From a checkpoint of a small transformer trained on Wikipedia.
Size: 2 heads of 64, MLP 512 SwiGLU, vocabulary 2048, 5.9M parameters.
Training: a variant of Muon for these matrices, 5265 steps.
MLP neurons of a small language model. Each row is named by its layer, matrix (gate and up: input weights; down: output weights) and neuron, and shows model dimensions 96-159. Each number is 128 + 32 x the weight over its row's rms, rounded and kept within 0 to 255. A neuron's up and down rows have the sign that makes its largest values positive.
Before each neuron's rows, "fires after" lists the tokens most often just before its 100 highest values on Wikipedia text that the model never trained on.

fires after: "s", "ć", "vi", "o", "k"
L7.gate250 [ 97 134  66 100 128 182 119 151 122  75 127 132 108 140 159 109 128 165 113 140 117 198 154 143 134 187 161 105  67 200 135 131  67  99 105 146 145 152 164 133 141 106 145 108 106 144 140  31 125  87 147 127  86  97 160  64 172 165  88 136 132 155  93 121]
L7.up250 [149 142 108 147 153 181 130 195 113  64 157 128 105  81  86 124 172 117 102  59  51 184 149 123 114 110 126 108 135 142 151  99 124 162  96 151 128 123 131 101  81 105 119 121 118 118 155 136 119 115 130 129  73  94 195 149 146 131  97  82  91 134 154 155]
L7.down250 [113 118  87 112 159 129  97  83 142 143  93 105 209 123 115 107 132 198 149  99 124 161 135  58 128  81 150  99  75 172 112  72 154 116 158 203  92 143 198 166 150  70 104  61 107 186 117 112 150 140 131 166 128 106 119  50 130 123 158 164 118 192 105 123]

fires after: "\n", ".", "-", ",", " mi", " \""
L10.gate301 [107 195 103 116  75 141 137 118 157  90 144 134 121 113 124 209 122 134 158 105 121 131 104  80  68  84 172 130 118 155 138 129 130 125  78 145 100 156 117  74  75 188 154 112 170  28 159 139 100  97 105 142 124 158 152  94 102 150 109 146 111 190  66 129]
L10.up301 [ 83 110  93 171 130 164 123 134 144 155  99 104  96 143  86  94 137 129  82 106  77 134  97  81  96 136 129 122 140  95 103 147 125 120  93  67 139 118 110 154 148  49 110 119 156  98 154 167 134 143 117 142 148  53 127 160 186 112 118 136 125  98 154  99]
L10.down301 [120 119 152  52 116 218  97 133 119  85 143 175 144 102 114 124  93  91 133 152 142 111 130 157 147 145 136  99 143 149 158 124 139 122 168 173 128 162 117  59 130 127  62 182  64 122 132 152  97  88  99 119 175 165  46 171 130 139 142 112  71 176 151 145]

fires after: " is", " was", " as", "\n", ","
L6.gate212 [105 111 150 144 132 143 172 131 135 170 144 172 130  92 132 149  89 107 128 101  87 109 117 106 170 147 182 127 125 137  96 173  53 199 109 220  93 176 160 128 146 118 163 147  98  99  93 162 121 105  97 123 155 128 165 142 130 140 136 116 105 108 135  97]
L6.up212 [103 105 147 103  64 104  63 132 123 135  98 135 172 169 128 173 136 120 144 142  91  88 106 111  60  87 101 121 123 118 134 160 107 169 111 135 122 109 148 157  96 127 177  74 130 125 197 115 130 170 183  86 187 154 195 160  84  95 107  91 114 105 114 120]
L6.down212 [ 93 140 124 161  99 105 126 148  75 114 112 193 173 126 155  88  92 120 154 144 100  85 122 102 152 119  74  89 158  81 115  99 149 154 187  99 106 190 183 165 129 128 159 131 145  72 167  91 117 239 124  89 115 136 175  88 115 202 133 135 120 103 120  80]

fires after: "ci", "I", "M", "ant", "w", " K"
L6.gate69 [178 132  91 122 173 157  49 128 125 113  72 148  91 117 126 116 140 145 152  91 162 103 121  18 149 129  92 109  95 141 131 118 102  97  92 214 126 135 127 168 129 111 112 182 196  83 116 214 122 133 159 122 139  63 138 112 103 104 155  69 107 122 152 118]
L6.up69 [175 137 100 158 153 149 124 171 132 132 107 132  23  93 118  78 169 173 146 148 159 160 117 104 122 110 191  85 166 103 106 144 168 118 152 136  95  83 129 115 118 100 191 106 197 155 151 147 102 114 109 202 104 125  76  95 102 127  98 176 142 159 117 125]
L6.down69 [ 72 108 186 154  89  90 160  95 152  57 171  50 127 126  84 178 143 106 150 135 120  91 144 173 114 194  72  98 113 146 110  49 111 133 119 119 107 170 100  82 113 155 120 108 143 122  70 117 142 126 114  96 125 158 104 203  68 141 118 146 121 156 108 145]

fires after: " w", " W", "w", "p", " re", " de"
L7.gate445 [167 169 136 144 125 128 137 134 113 116 117 134 144 143 114 163 100 126 157 168 118  76 187 184 149 111 157 101 110  76  90 137 119 129 138 205 185 125 119 161 110 128 181 112 133  96 136 149 176 111 148 131 132  60  85  99 103 120 123 153 120 157 117 118]
L7.up445 [ 87 166 128 100 102 109 154 156 113  86 160 163 143 127  87 161 147  96 115 111 114 110 165 155 111 141 159  83  93 189  84 146 153 123 143  98 167  96  77  91  95 100 129 138 162 161 135 149 192 129  76 115  73  90  98 112  64 122 116 133 113  87 129 137]
L7.down445 [130 137 169 141 185 163  82  99  80 150 119 133 147 124 152 151 201 124 105  84 130 150 150  69  71 114 128 139 136 114  99 102 103 138 120 151  71 125  81  65 120 161 151 138 122 182 102  68  61 189  78 100  82 117  98 123 121 125 128 129 157 116 125 178]

fires after: "te", "vi", " so", "pe", "o"
L4.gate267 [144 125 107  97 111 114 139 168  67  91 171 137  96 132 129 129  84 204 139 140  96  96 130 150 173 125 135  97 162 197 196 115 142  98  65  63 135 121 158 142 118 105 136 177 113 112 203 165 110 153 206 123  93 138 139 157 155 104 126 149 137 194 111 148]
L4.up267 [147 152 200  85 131 118  93 144 110 181 148 138 124 124 107  87 142 110 108 144 130 151 146 120 139  58  95 135 141 147 204 107 206 109  80 191 141 123 115 137 147 171 131 120 150  51 141 141 127 131  91  91 144 138  67 113 167 160  69 137 106 154 110 129]
L4.down267 [138 172 187 117 143 137 113  97 161 183 109 135 110 122 128 148 136 109 112  99 160 152 111  68 122  87 119 140 121  62 103 101 147 112 157 170 114 114 105 129 149 126 104  93 159 173 100 140 165  89 114 176 126 157 148 119  81 114  89 211 142  99 144 162]

fires after: " De", " Ch", " de", " co", "re"
L4.gate152 [104 121 146 132 191 163 140 164 179 138 145 172 171 157 142 122 114  97 102 133  93 121 110 177 105 158 157 147  90 101 135 156 124 129 133  81 123 194 135 204 113 109 145 128 127 117 158 196  96  87 148 132 137 152 179 136 146 140 106 138 143 137  97 162]
L4.up152 [ 56 117 136 156 140 137 121 112 116 108 114 124  92 119 146  96 131 147 127 129 131  95 139 135  97 168 137  97 160  97  58 123 107  91 120  84 154 166 126  99  64 132 147 144  93 182 170 144 131 101 158 132 156 105  92 114  88 105 144 101 129 114 126 176]
L4.down152 [149 115 196 127 137 139 113 108 154 200  98  90 165  68 134 129 163 115 107  98 216 154  97 119 141 119 148 115 143  89  72 198  95 122  75 121 126 135 126  76  76 125 196 130  69 200 139 122 140 171  95 145 167 166  95 127 124 120 126 119 121  76 133 102]

fires after: " ", " w"
L8.gate367 [ 98  95 154 147 135 127  87  91 164 151 138 109 109  81 113  88  99 136 111 152 160 168 131 103 123 124 147 123 123  95 122 137 140 158 141 156  94 124 136 113 155 150 134 166 179 151  93 155 155 149 110  50 109 180 113 119  76 165 162 138 130 111 141 126]
L8.up367 [151  86 199 180  95 111 186 142 121 114 183 169 112 116 111 138 165 100  99 119 134 100 184  74 112 101 145 139 132 118  65 115 201 139 140  92 106  93 151  82 117 154 190 120  66 196  86 113  84 127 148  99  40  93 120  86 149 123 157 167 117 158 135 107]
L8.down367 [125 128 108  97 113 148 122 125 103 184 101 103  30 120 180 167 172 148 172 185 152 155 144 194 108 164 151 154 139 119 148 138 136 158 157 155 151 181  95 105 134 178 185 121 149 142 129  93 181 161  56  99 175 162 135 177 158 135  87  87 137 157 153 125]

fires after: " ", " in", " In", " and"
L9.gate172 [ 89 135 111 102  95 105 150 135 179 137 107 120  70  91 108 109 126  89 132  80 174 131 163 107 138  83 156 111 158 134  97 124 162 184 180 187 137 186  68 162 141 149 159 190 129 114 124 148 110  96 108 149 122 125 181  51  94  68  91 150 142 142 150  96]
L9.up172 [109 155 117 113 121 136  98  61 111 126 124 158 108 203 107 101 120 127 125 152 112 123 100 147 134 132 124 109 151 131 114 112 138 118 111 140 132  81 172 179  98  91  81 129 170 124 128 113  40 177 136 158 158  79 144 177 100 124 120  94 136 175 134 152]
L9.down172 [114 136 158  77 124 103 110  73 142 114  60 147  89 124 101  94  92 130 112 149 137 132 138 132 133 109 138 103  85 140 131  52 114 144 138  87  96 123 104 102 158 142 114  90 142  85 133 159 102 125 119 159 146  79 215 140 182  84 112 106  93 151  82 156]

fires after: " ", " a", " be", "li", "e"
L7.gate163 [110 134 162 179 136 150 175 161 113 107  65 197  90 150 160  99  82 136 128 101 123 145 138  82 124 157 126 118 141 142 104 169  69 160 137  94 180 150 183 153 126 126 105 124  66 111 155 127 101 161 140 161 115 170 142  81 103 157 179 131 126 174  96 132]
L7.up163 [130 110 141 159 135 127 128 134 108 127 104  63 134 113 138 144 145  77 142  84 135 183  94 104 118  84 112 142 122 136 113 174 120  97  82 127 129 106 177  88  80  96 124 107 145 149 132 128 118 142  71 102 149 255 126  85 136 102 159 148 136 129 109  76]
L7.down163 [108 139 181 121 164 163 121  83 174 110 157 128 201 129 151 138  85  96 133 136 106 153  81 132 141  77 150  84  91 207 115  76 165 115 177 169 141 115  64 121 145 137 164 123 200 129  60 111 149  87 127  84  84 130 144 144 129 120 142  94 143  80 111 118]

fires after: "e", "or", "le", "on", " E", " G"
L4.gate274 [127 105 118 139 108 142 119 165 131 111  68 122 156  79 102 134 162  92 134 174 163 141 127  65 178 133  83 112  96 155 113 134 128 155 155 140 149  88 153 105  73  88 137  81 145 157 120 162 165 120 144  76 154 104  88 111 169  84 161 148 123  93 100 115]
L4.up274 [140 140 124 119 148 107 108  97 141 175  88 172  87 208 104 162 105 124 125 162 118 121 164 106  91 117 104 158 103 127  85 112 103 150 138 158 130 115 115 122 140 222 112 111 114  78 130 175 139 124 143 129 110 138 139 136 159 106  71 146 174  89  97 149]
L4.down274 [138 119 157 149  59  61 201 173 136  80  84 113 158  84 180 125 120 130 148 146 115 151 156 148 125  29 131 133 167 119 142 130 118  84 120  95 116 122 157  99 155 116 137 161 147 130 118  32  65 135 106 140 135  87  78 138 168  90 117 119  83 167 153  81]

fires after: " ", "\n", " (", "==", " \"", "-"
L10.gate233 [133 102  94 154 130 112 169 128 131 145 117 177  89 102 181 153 125 125 158  88 154 166 171 107  79 138 146 128 105 140 113 165  90 106  77 124 122  76 144 117  89 119 143 131  66 117 118 144 145 150  74 114 147 147 195 113  84 168  97 105 155 192 136 131]
L10.up233 [130 114  99 184 110 188 130 113 110 166 140 134 138  77 139 154 127 104 147 128 128 139 143 140 122  91 181 122 184 198 183  99 152 169  66 107 110 123 129 123 135 128 168 110 171 129  93 175  83 145  62 122 148 161 116  80  78  91 171  92 162 108  88 116]
L10.down233 [ 85 155 118 152 131 136 151 110  88 147 129 116  99 162 141 222  81 113 111 173 139 147 156 191 149 100 176 110 129 101 117  89 132 106 147 127 124  61 138 151 140 132 132  90 118 140  79 138 122 127 159 102 151 125 145  70 125 151 107 170  88 132  93  94]

fires after: "s", "il", "un", " dis"
L4.gate393 [129  34 123 132 152  83 145 152 120 134 181 187 105  72 131 125 113 141 116 121 163 117 187 115 169 129 150  90 103 119 119 192  83 104 169 123 100  37  90 173 160 157 129 111 166 141 140 140 151  96 137 112 159 176 111 102  84 144  96 146  98 142 108  92]
L4.up393 [ 87 152 169 118 217  83 144  85  77  74 104 142 165 130 118 155 162 124 177 113  87 171 141 137 137 143  97  75  79 130  89 119 143 142  97 143  74 157 131 138 142  91 171 114  64 120 126 114 161 166 119 151 172 107  81  85 153 122 131 115 126 162 169 157]
L4.down393 [ 94 197 142 113 197  85 128  68 108 106 122 140 129 140 160 187 117 115 166 167 147 155 118 121 113 130 152 146 122 128 146 167 137  86 170 141 132 136 120  83  95 106 159 125 139 107  80  94  85 103  86 120 169 145 185  83 134 135 132 135 110 138 151 136]

fires after: "s", "as", "lan", "n", "c"
L7.gate499 [109  74 117 120 210 117 100 155 100  70 139 143 124 154 112 121 139 153 129 171  58 161 127 120 127 136 116 115 158 142  75 118 137 168 181  99 148 164 120 164 150 119 182 139 103 105  59 116 152  71 127 102  83 120 156 158 158 135 144 141 155 129 100 161]
L7.up499 [ 74  76 152  97 165 126 181 209 151 149 101 150 116 128  75 156 149 185 131 149 127 137 146 149 168 130 174 163 100 129 122 107 181 127 130 133  95 137 159 159 152 134 151 156 120 156 143 130 125  80 146 171 121 143 132 130 193 121 100 139 133  96 147 178]
L7.down499 [176  95 117 118 153 127 152 110 143 140 180 152 147 108 110 105  72 155 132  56 167 177 132 138 175 128 174 156 132  63 144 123 131 141  66 172 173 178  97  95 121 120  89 132 157 130 135  99 118  86 144 119 163 182  74  80 121  91 152 133  99 114 171  72]

fires after: "\n", " is", " the", " was", "'"
L6.gate118 [150 104 107 166 169 130 125 148 140 143  93 100 160 138 144 133  76 195 165  72 148  74  91 165 155 113 124 110 139  96 177 144  80 152 159 156  97 138 133 166  95 131 122 142  89 202 156 150 146 162 133  97  89 162 161  99 129  94 112  42 140 148 147 109]
L6.up118 [100 155 132 158 137 120  95 179  76 150 153 147 143 121 111  96  98 148 158 143  97 133 167 145 108 139 141 130 110 177 153 122 112 122 106 119 109 127 161  14 146 124 162 130  66  74 103  95 120  84 114 148 116 128 144  88 144  81 169 139  66 102 110 104]
L6.down118 [112 118 107  93 150  99 140 144  72 124 139 151 180 113  96 168 106 142 153 167 102 105 105  95 132 108 105 153 120 125 143 147  97 156 114 115 101 189 171  63 171 133  65 126 163  53 164 144 106 130 153  66  83 143 160 103 226  96 169 131 131 132 116  77]

fires after: "-", "==", "|", "\n", "ly", " the"
L10.gate85 [113 161 109 120 120 131  88 138 133 176  67 120 110  84 118 117  91 152 165 113 126 119 160 144 138 112 167  85 127 158 141  88 146 112  74 187  86 113 138 114 150 132 187 126 179  43 148 152 107 108  70 122 131 155 142  85 168 128  70 115 112 146 100 120]
L10.up85 [116 175 147 145  70 146 137 147  74 143  91 120 116 106 149 141  75 147 155 146  90  85  78 112 110 150 122 172 170 156  81 127  74 140  94 154 127 122 152  91 115  98 138  88 119 181 133 166 155 122 174 149 138 133 149 152  87 108 153 166 106 112 140  90]
L10.down85 [134  97 129 103 101 131 200 109 130 135 142  87  94  96 139 132 146 128  96 140 117 110 208 135 172 149 124 124 162 118 101  95 110  79 140 132 179 110 122 137 154 110 152  91  56 169 140 151 126 131  88 134  93 107 137 202  98 142 124 143  69 211 168 156]

fires after: "s", "e", "hi", "av", "co", "k"
L9.gate418 [158  88 173 114 106 193 131 153 115 120 113 144 120 116 153 155  94 190 118 113 103 122 157 158  79 118 176 114  77 143  98 200 141  65 141  77 149 120 127 134 133 120 120  79  94 152 113 123  58  46  89 204 130 115 177 110 110 119  97 110  83 126 123 175]
L9.up418 [195 123 116  80 125 119  92 145  74 107  75 166 113 139 105 130 131 195 160 120  98 182 102 126  99 124 158  93  83 202 137 109 155 102 117 130 112 108 197 121 135 155  98  35 121 123 115 149 109 110 127  84 124 131 197 172 156 135  47 132 166 150 111  93]
L9.down418 [132 160 139 135  95 135 102 109 147 105 181 200 144 139 141 105 103  73 150 131 134  92 118  83 166 131 156 117 100 137 161 162  98 129 115 139 115 138 112 113 143  70  91 188  98 202 196 121 154 158 169  98 110 145 133  44 125 116 145 127 156 119 114 146]

fires after: " ", " de", "T"
L9.gate370 [117 112  94 124 167 130 135 135 163 144  64 168 119 109  98  68 106  79 192 128 179 126 164 190 133 130 121 116 122 148  68 151 174 122 156 169 189 131 139 120 147 120 164  95 177 166  85 186 172 135 114 124 103 155 154 141  35 116 101 122  97 169 131 131]
L9.up370 [170 117 154 147 150 127 115 186 179  64 151 158 136 177 103 137 181 125  98  85 190  84  78 138 100 129 112  96 157 190  94 173 134 127 148 120 158 108  88 169 110 133 165 118  73 147 134 141 125 104  91  90  93 110 175 142 129  65 118  85  79 127 150 108]
L9.down370 [159 137 181  57 132 126 109  90 180 181 140 110 117 118 149 144 134 174  40 183 147  99 102  76  66  85 101 130 124 129 113 115  65 167 154 102  84 109 122 101 122 106 166 168  93 131 129  47 126 118  80  97 137 123 151 164 125 115 126  99 145 168 131 168]

fires after: " ", "s", " re", "o"
L10.gate29 [113 103  62 126 140 107 143  83 161 140 101 180 149 106 127 117  97 136 129 111 138 124 171 150 190 174  99  94 101 143 137 117  88 148 125  85  72 119  73 124 135 177 120 145 141 143 169 131 140 121 108 106 113 153  54 101 161 141 125 122 155 155 124 101]
L10.up29 [125 140 127  59 112 154 149 111 141 159 103 136 161 141  70 136 118 162 146  66  92  85 126  88 138 108 135 122 135 105 133 124 190 196 114  99 171 108 103  95 140 157 129 135 153 198  99  94 122 123 108 155 178 102  78 106 130 152  98 173 167 151 105 118]
L10.down29 [109 110 113 122 119 136 156 124 177 118 165 110 175 135 136 115 136 110 158 124 165  79 173 144  94 113  91 152 153 159 183 103 104 120  91 103  45  98 122 142 104 103 134 127 151 140 174 131 177 136 116 117 115 131  76   0 149 101 113 109  76 116 136  83]

fires after: "app", "c", "al", "g", " pass", " imp"
L4.gate392 [141  86  83 125 156 114 138 161  62 112  90 163 182 134 112 118 154 159 138 189 131 101 169 122 163 160 128 141  94 156 112  84  90 194 132  89 158 117 137 167 155  10 103  97  86 113  45 161 133 151 160 157 122 135 162 128 111 137 136 150 104  97 142  68]
L4.up392 [118 104  74 136 109 200 125 104  67 106 140 108 188 147 101 174 162 112 155 133 145 104 113  53  54 107 169 133 151 173 132 165 118 119 163 171 193  59  79 130 103 139  86 102 142  94 104 112 187 129 148 146 158 151 141 108 103 108 139 153 113   6  76 189]
L4.down392 [117 146 140  49 129 136 125 148 130  93 169  98  82 101 151 117 148  80 121 137 121 173 100  96 144  61 148 129 105 155 129 230 155 165 124 131 131  90 208 121 119 127 139 111 120 147 137 122 125 149 132 144 155 186   6 162 123 120 123 111 102 137  28 165]

fires after: "le", "st", "ber", "e", "ra", "l"
L4.gate293 [162 159 111 113 168  97  85 157 147 117 146 152 168 154 118 143 131 106 121 131 195 109 137  90 182 125 117 138 136 118 117 101 129 156 149 178  75 117 111 144 193 128  89 105 145 115  86  73 119 123  87 150 133 171 193 110 139 147  96 172 113 125  98 172]
L4.up293 [134  81 137 181 110 156  51 124 137 112  85 140 140 123 156 132  85 142 149 174 104 127 134 110 136  53 121 185 116 188 106 139 100 105 151 118 151 122  90 150 165 107 145 134 167  35 116 160  79 184 131 174 139 130 115 160 121  79 114 120 155 136 148 153]
L4.down293 [144 138  91 142 100 151 191 106  78  71 105 108 129 103 203 109 198 140 145 144 106 124 175 132  63  90 129 133 111 125  92 115 185 136 149 134 158 127 172 119  87 133 129 136 135 144 178 164 119 110  96 138 138 113 195 105 157 125 140  93  49 140 139  82]

fires after: "or", " a", " st", " sold", "re"
L4.gate440 [161 109 149 147 112 154 157 105 191  86 119 181 112 154  91 145 117 218 174 142 128 122 160 108 132 155 128 134 156 120 179 111 153 153 211 154 120 178 134 136  94 133 122 103 115 181  90 138 100 153 135 121 118 125 130 197  59 129 150 159 196 124 107 115]
L4.up440 [178 135 105 129 118 177  28 120  79  87 144 133  98 117 168  61 122 151 131 147  28 131 110 156 132 141 126 192 110 118 163 150 162 106 177 103 166 168 147 129  94 169 160 107  78 108 137  96 196 172 169  87  58  78 125 124 130 164 131 148 114 128 154 109]
L4.down440 [ 71 125  89 113 115 103  58 141  96 160 114 119 134 110 152 133 180 106 137 115  91 152  90 120  94 154 100 133 147 160 105 124 120  21 144  82 116 143 162 135 139 147 129 129  98 134 117 107 132 145 116  84  93  77 115 158 209  82 113  93  81 145 184 156]

fires after: " ", "en", "e", "i", "est", " work"
L6.gate275 [106 160 105  88 178 131 109 172 124  75 100 135 164 193 134 164 171 130 133  96 126 134 150 112 121 114 110 134  90 150 109 163 126 116 102  96 145 109  75 149 132 146 151  67 145 139 133 120  94 135 145 174 142 152  99 163 128 123 140 137 118  92 149 105]
L6.up275 [189 110 101 120 127 147 171 111  95  66 141 117 114 175 179 142  65 155 111 103 103 139 145 120 134 151 134 142 145 111  86 141 113 112 142  91 102 122  84 148 101 143 167  94 156 140 135 144 101 116  73  87 154 151 175 143 125 129 105 103 129 200 163 126]
L6.down275 [ 95 142 135 156 154 102  92  68 117 172 204 164 148  94 126 162 134  84 148 161 187 179  98 128 105 149 205  66 117  99 164 131 120 124 152 126  60 138  91 125 146 119 158  98 103 132 149 130 119  79 115  68 130 131 152 144 179 161 177  87 145  90 130 103]

fires after: " (", "\n", "-", "R"
L10.gate492 [134 138 128 115 141 159 114  47 113  84 108  94  68 140 103 165 162 109 101 112 161 143 157 123 132 180 133  87 126 205  94 102 174 153 123 149 129 150 113 134 125 112 165 129 150 107  85 111 103 138  95  81 192 119 128 138 123 134 148 150 158 162  92 130]
L10.up492 [110 159  58 176  84 103 143 105 142 102  92 166  99  96 130 163 115 108 178 119  41 150 114 149 161 127 112 102 135 157  73 169  93 155 133 119 133 107 115 133  83 163 114 139  91 129 128 164  79  94 134 117 110 118 168 141 144  90 145 141 127 181 144 104]
L10.down492 [ 95 102 161 100 134 144 161 142  79 123  86 158 164  61 130 129  62  76 150  80 137 113 151 113 168  98 170  79 132 124 151 150 138 107 136 150 130 102  77 140 122 180 123 123  98 139 132 173 156 124 156  89 165 195 126 167 100 127 168 178  92 116 118  93]

fires after: "c", "g", "mp", " ca", "f"
L4.gate205 [ 84 104 110 164 105 154  76 139  54 150 113 143 143 140  89  81 149 127 215 139 171  80 113  80 118 134 152 139 106 152  87  90 164 148 132 104 121 105 166  76 114  63 110 149 146 124 123 155  96 103 166 131 128 114 113 179 104 144 130  82 133  93 170  73]
L4.up205 [141 106 106 142  98  75 174 142 143  90  47 161 214 163  93 157 184 129 112 182 126 135 119 136 119 161 161 150 144 106 165 112 126 143 119 117  87 161 103 133 155 130 120 106 137 146 120 128 116 141 132 162 126 113 127 138  82 118 133  91 111 177 146 195]
L4.down205 [104 154 123  52 147 107 121 172 122 150  95 110  91 117 146 104 130 142 115 215 105 159 141 128 119 120 152 155 137 113 139 100 161 159 157  94 105  66 108 131 140 126  64 165 118 152 136 136 122 161 155 199 141 143 117 104 157 137  45 166 163  93  91 126]

fires after: "ch", "b", "the", "ur", "en"
L4.gate404 [ 87 164 142 116 129 133 125 141 142 114 131 173 105 163 160 149 132 177 150 124 156  95 105 126 115 131 150 160  73 118 157 148 116 107 158  93 115 111 109 132 128  97 147 111  81 147  71 144 155 151 135 178  75 140 105  60  73 122 111 165 123 196 159  96]
L4.up404 [162 158 180 142  68 131  89 153 127 109  69  84 151  76 163 114 122 106 144 107 117 115 207 130  95  76 115 124 135 135 166 151 191 137 146 122 115 129 141 104 146 127 178 110 120 122 114  99 132  72 136 118 158  53 138  97 133 113 148 121 201 135 144 203]
L4.down404 [106 105 140 129  72 126 158 128 132  95  71  75 120 122 104  68 153 114 158 135 125 151 150 149 145  81 152 166 117 156  82 122 123  85 122 164 156  97 139 138 108  81 141 143 141 129 125 103 171 117 210 133 152 150  68 137 142  72 120 131 107  73 158 140]

fires after: " ", "==", "===", " Ar", "\n", " a"
L10.gate297 [128 133 160 193 163 140 114 130 162 113 188 173 131 121 143 170 126  82 139 128 118 131 123 130 134 123  59 111  79 159  93 129  56 140 133 165 132 168 137 170 135 154 139 133 153 148  94 171 166  79 153 161  99 111 152  96 106 136 149 149 153 123 149 106]
L10.up297 [140 124  71 147 114 198 140  95 130  97 109  95 186 126  30  93  60 157 123 102 165  50 134 136 144  85 106 112  93 135 129  91 122 102 221 134 152 137 178 194 170 175 160 152 110 128 134 116 189 147 102  97 136 128 166 111 122 114 118 164 153  97 117 116]
L10.down297 [124 162 121 138 174 155 179 104 158 180 175  96 117 166 146 141 125  91  96 138 193 197 150 200 218  88 137 122 137 170 144 148 141 112  95 158 103 139 103 158 109  99 134  82 111 113 191  79 140  70 148 179 130 141 147 118 125 204 134 117 100  78 101 107]

fires after: "s", " ", "a", "ra", "lu", " Ta"
L4.gate489 [121 139 153 155  79 139 184 123 164  78  98 123 162 117  89 113 106 140 170 118 108 125 104 132 129  99 105 155 120 113  96 118 149 149 148 139 162 169 136  65  86 127 106  98 116 125 149 136 146 141  45  64 175  92 146 141 112 111  93 166 128 110 163  94]
L4.up489 [150 170  94 173 108 199 111 125 116 173  90 145 106 204 116  92 174 125 126 115 144 129 142 197 117 124 145  81 121 112 104 137 217 120 110 162 120 162 142 126 139 101  78 106 134 120  88 154 135 102 119  91 138 112 117  59 135  93 111  97 197  78 134 107]
L4.down489 [ 81 114 106 112 127 141 138 169 128 124 133 108 156 146 162 179 135  97 171 149  77 117 172 158  87 169  97 176 133 141 137  70 150  75  95  98 126 129 112 141  96 130  98 180  89 163 142 208 186 109 149 137 121 158  98  87 123 129 120  86 109 133 103 123]

fires after: "s", " ", "c", " S", " qu"
L8.gate293 [178 123 148 100 161 142  79 110 143 136 142 164 151  82 151  98  93 128 173 119 128 161  75 154 120 107 123 112 105 114 117 117  94 120 127 132 149  73  92 149 154 117 164  87 110 131 101 108 125 136 156 110 106 131 109 102 143 160 116 154  20 149 108 143]
L8.up293 [122 143 146 112  93 127 185 143 121  89  65 167 137  95  81 106 117 134 179 138 101 179 147 143 136 122  87 154  84 110 176 169 138 145 106 103 144 170 133 128 149 152 100 146 152  86 112 157 136 142 159 157 172  97 122 154 119 110  83 163 149 117 140 127]
L8.down293 [166 113 152  74 148  83  95 143  63 122 130 152 134 126  78 148 162 143 194 120 114 137 122 138 157 169 157 108 113 126 136 168  99 114 127 182 122 139  98 140 146 204 101 156  82 137 152  72 149  87 169 164 135 154  55 180 153 118  90 160 140  91 115 101]

fires after: "s", " dis", " lo"
L4.gate138 [134  85 126 156 156 125 133 206 155 142 141  94 132  12 108 153 185 111 135 148 116 125 140 140 177 127  81 123 151 128 134 113 109  84 174 139 189  76 151  73  93 109 123 121  75 128 101  99 118 134 106 106 141  83 112 105 102  72 145 176 149  92 135 104]
L4.up138 [133 171 110 156 108 188 160 121  60 158 103 173 119 160  49 148 163 113 103 113 156 133  79  74 214 107 119 218  97 105 104 106 146 204 138 156 133 143 141 101 116 104 121 128 110 115  50 145 113  90 154 126 138 179  87 125 161 149 166 136 105  80 133 139]
L4.down138 [ 56 158  71 130 140 105 149 117  89  99 149 157 113 169 103 111 116 119 139 103 183 136  97  68 158 128 167 167 162 142 125 134 151 154 146 137  89 122 121 107 144 124 125 159 125 114  83  97 105  96 126 111 129 135 171 103 179 126 124 111 142 121  84 100]

fires after: ",", "A", "lo", ".", "ra"
L4.gate390 [155  86  69 127 100 140  52 171 118 112 148 154 100 109 107  60  93 185 142 153 124 101  57 145 210 156 103 157 140 108  92 182 150  52 147 138 164  89 130  89 162 139 153  88 119 115 147  97 119 106 148 143 119 140 180 102 114 108  54 121 174 139 172  91]
L4.up390 [132 127 162  69 103 104 123  79 108  75  99 147 130 130 193 140 119 136 123 165 126  93 166  91 153 114 175 157  76 107 124 167 109  94  81 124 201  77 171 155 125 158 114 133 132 123 167  67  87 136 142 115 133  88 146 111 163 127  75 134  56 102 167  99]
L4.down390 [117  91 127  88  77 180 105  85 150 123 111 110 117 123 187 189 119 148 115 149 160 132 159 112 156  91 203 145  48  86 120 123 104  61 163 110 141 120 143  95 141 177  90 140  78 167 161 179  84 111 104 171 124 152 119 158 111 156 134 119  52 108  86 135]

fires after: " ex", "ad", "c", " part", "con", "s"
L6.gate62 [ 91  81 130 111 157 119 148  81  92 104  90 145 170 130 150 136 143 145 149 185 141 128 120 108 114 121 131  62  89 146  79 153 175 127 141 154 116 135  94  65  89  87  74  82  94 138  77  42 183 169 130 127 113 103 113 157 112  51 164 117 189 169 126 106]
L6.up62 [162 143 126 142  93  77 154 116 112 158 186 102 117 103  72 102  82 143 122 149 139 158 103 116 158 129 130  98 119 158  85 137 106 112 168 169 143 106 139 177 148 122 179 139 137 153 113 103 115 106 127 130 150 112 148 153 177 138 121 140 124 144 162 188]
L6.down62 [138  90  49 161 116 154 150  85 143 138 146 142 153 161 102 133  66 125 166 193 117 109 158 129  96 116 160 155 159  45  97 119 146 115 124 190 168 117 100 151  54 104 137  84 133 122  82 121  83 139 132  32 185  74 115  82 156 133 113 102  81 115 148 133]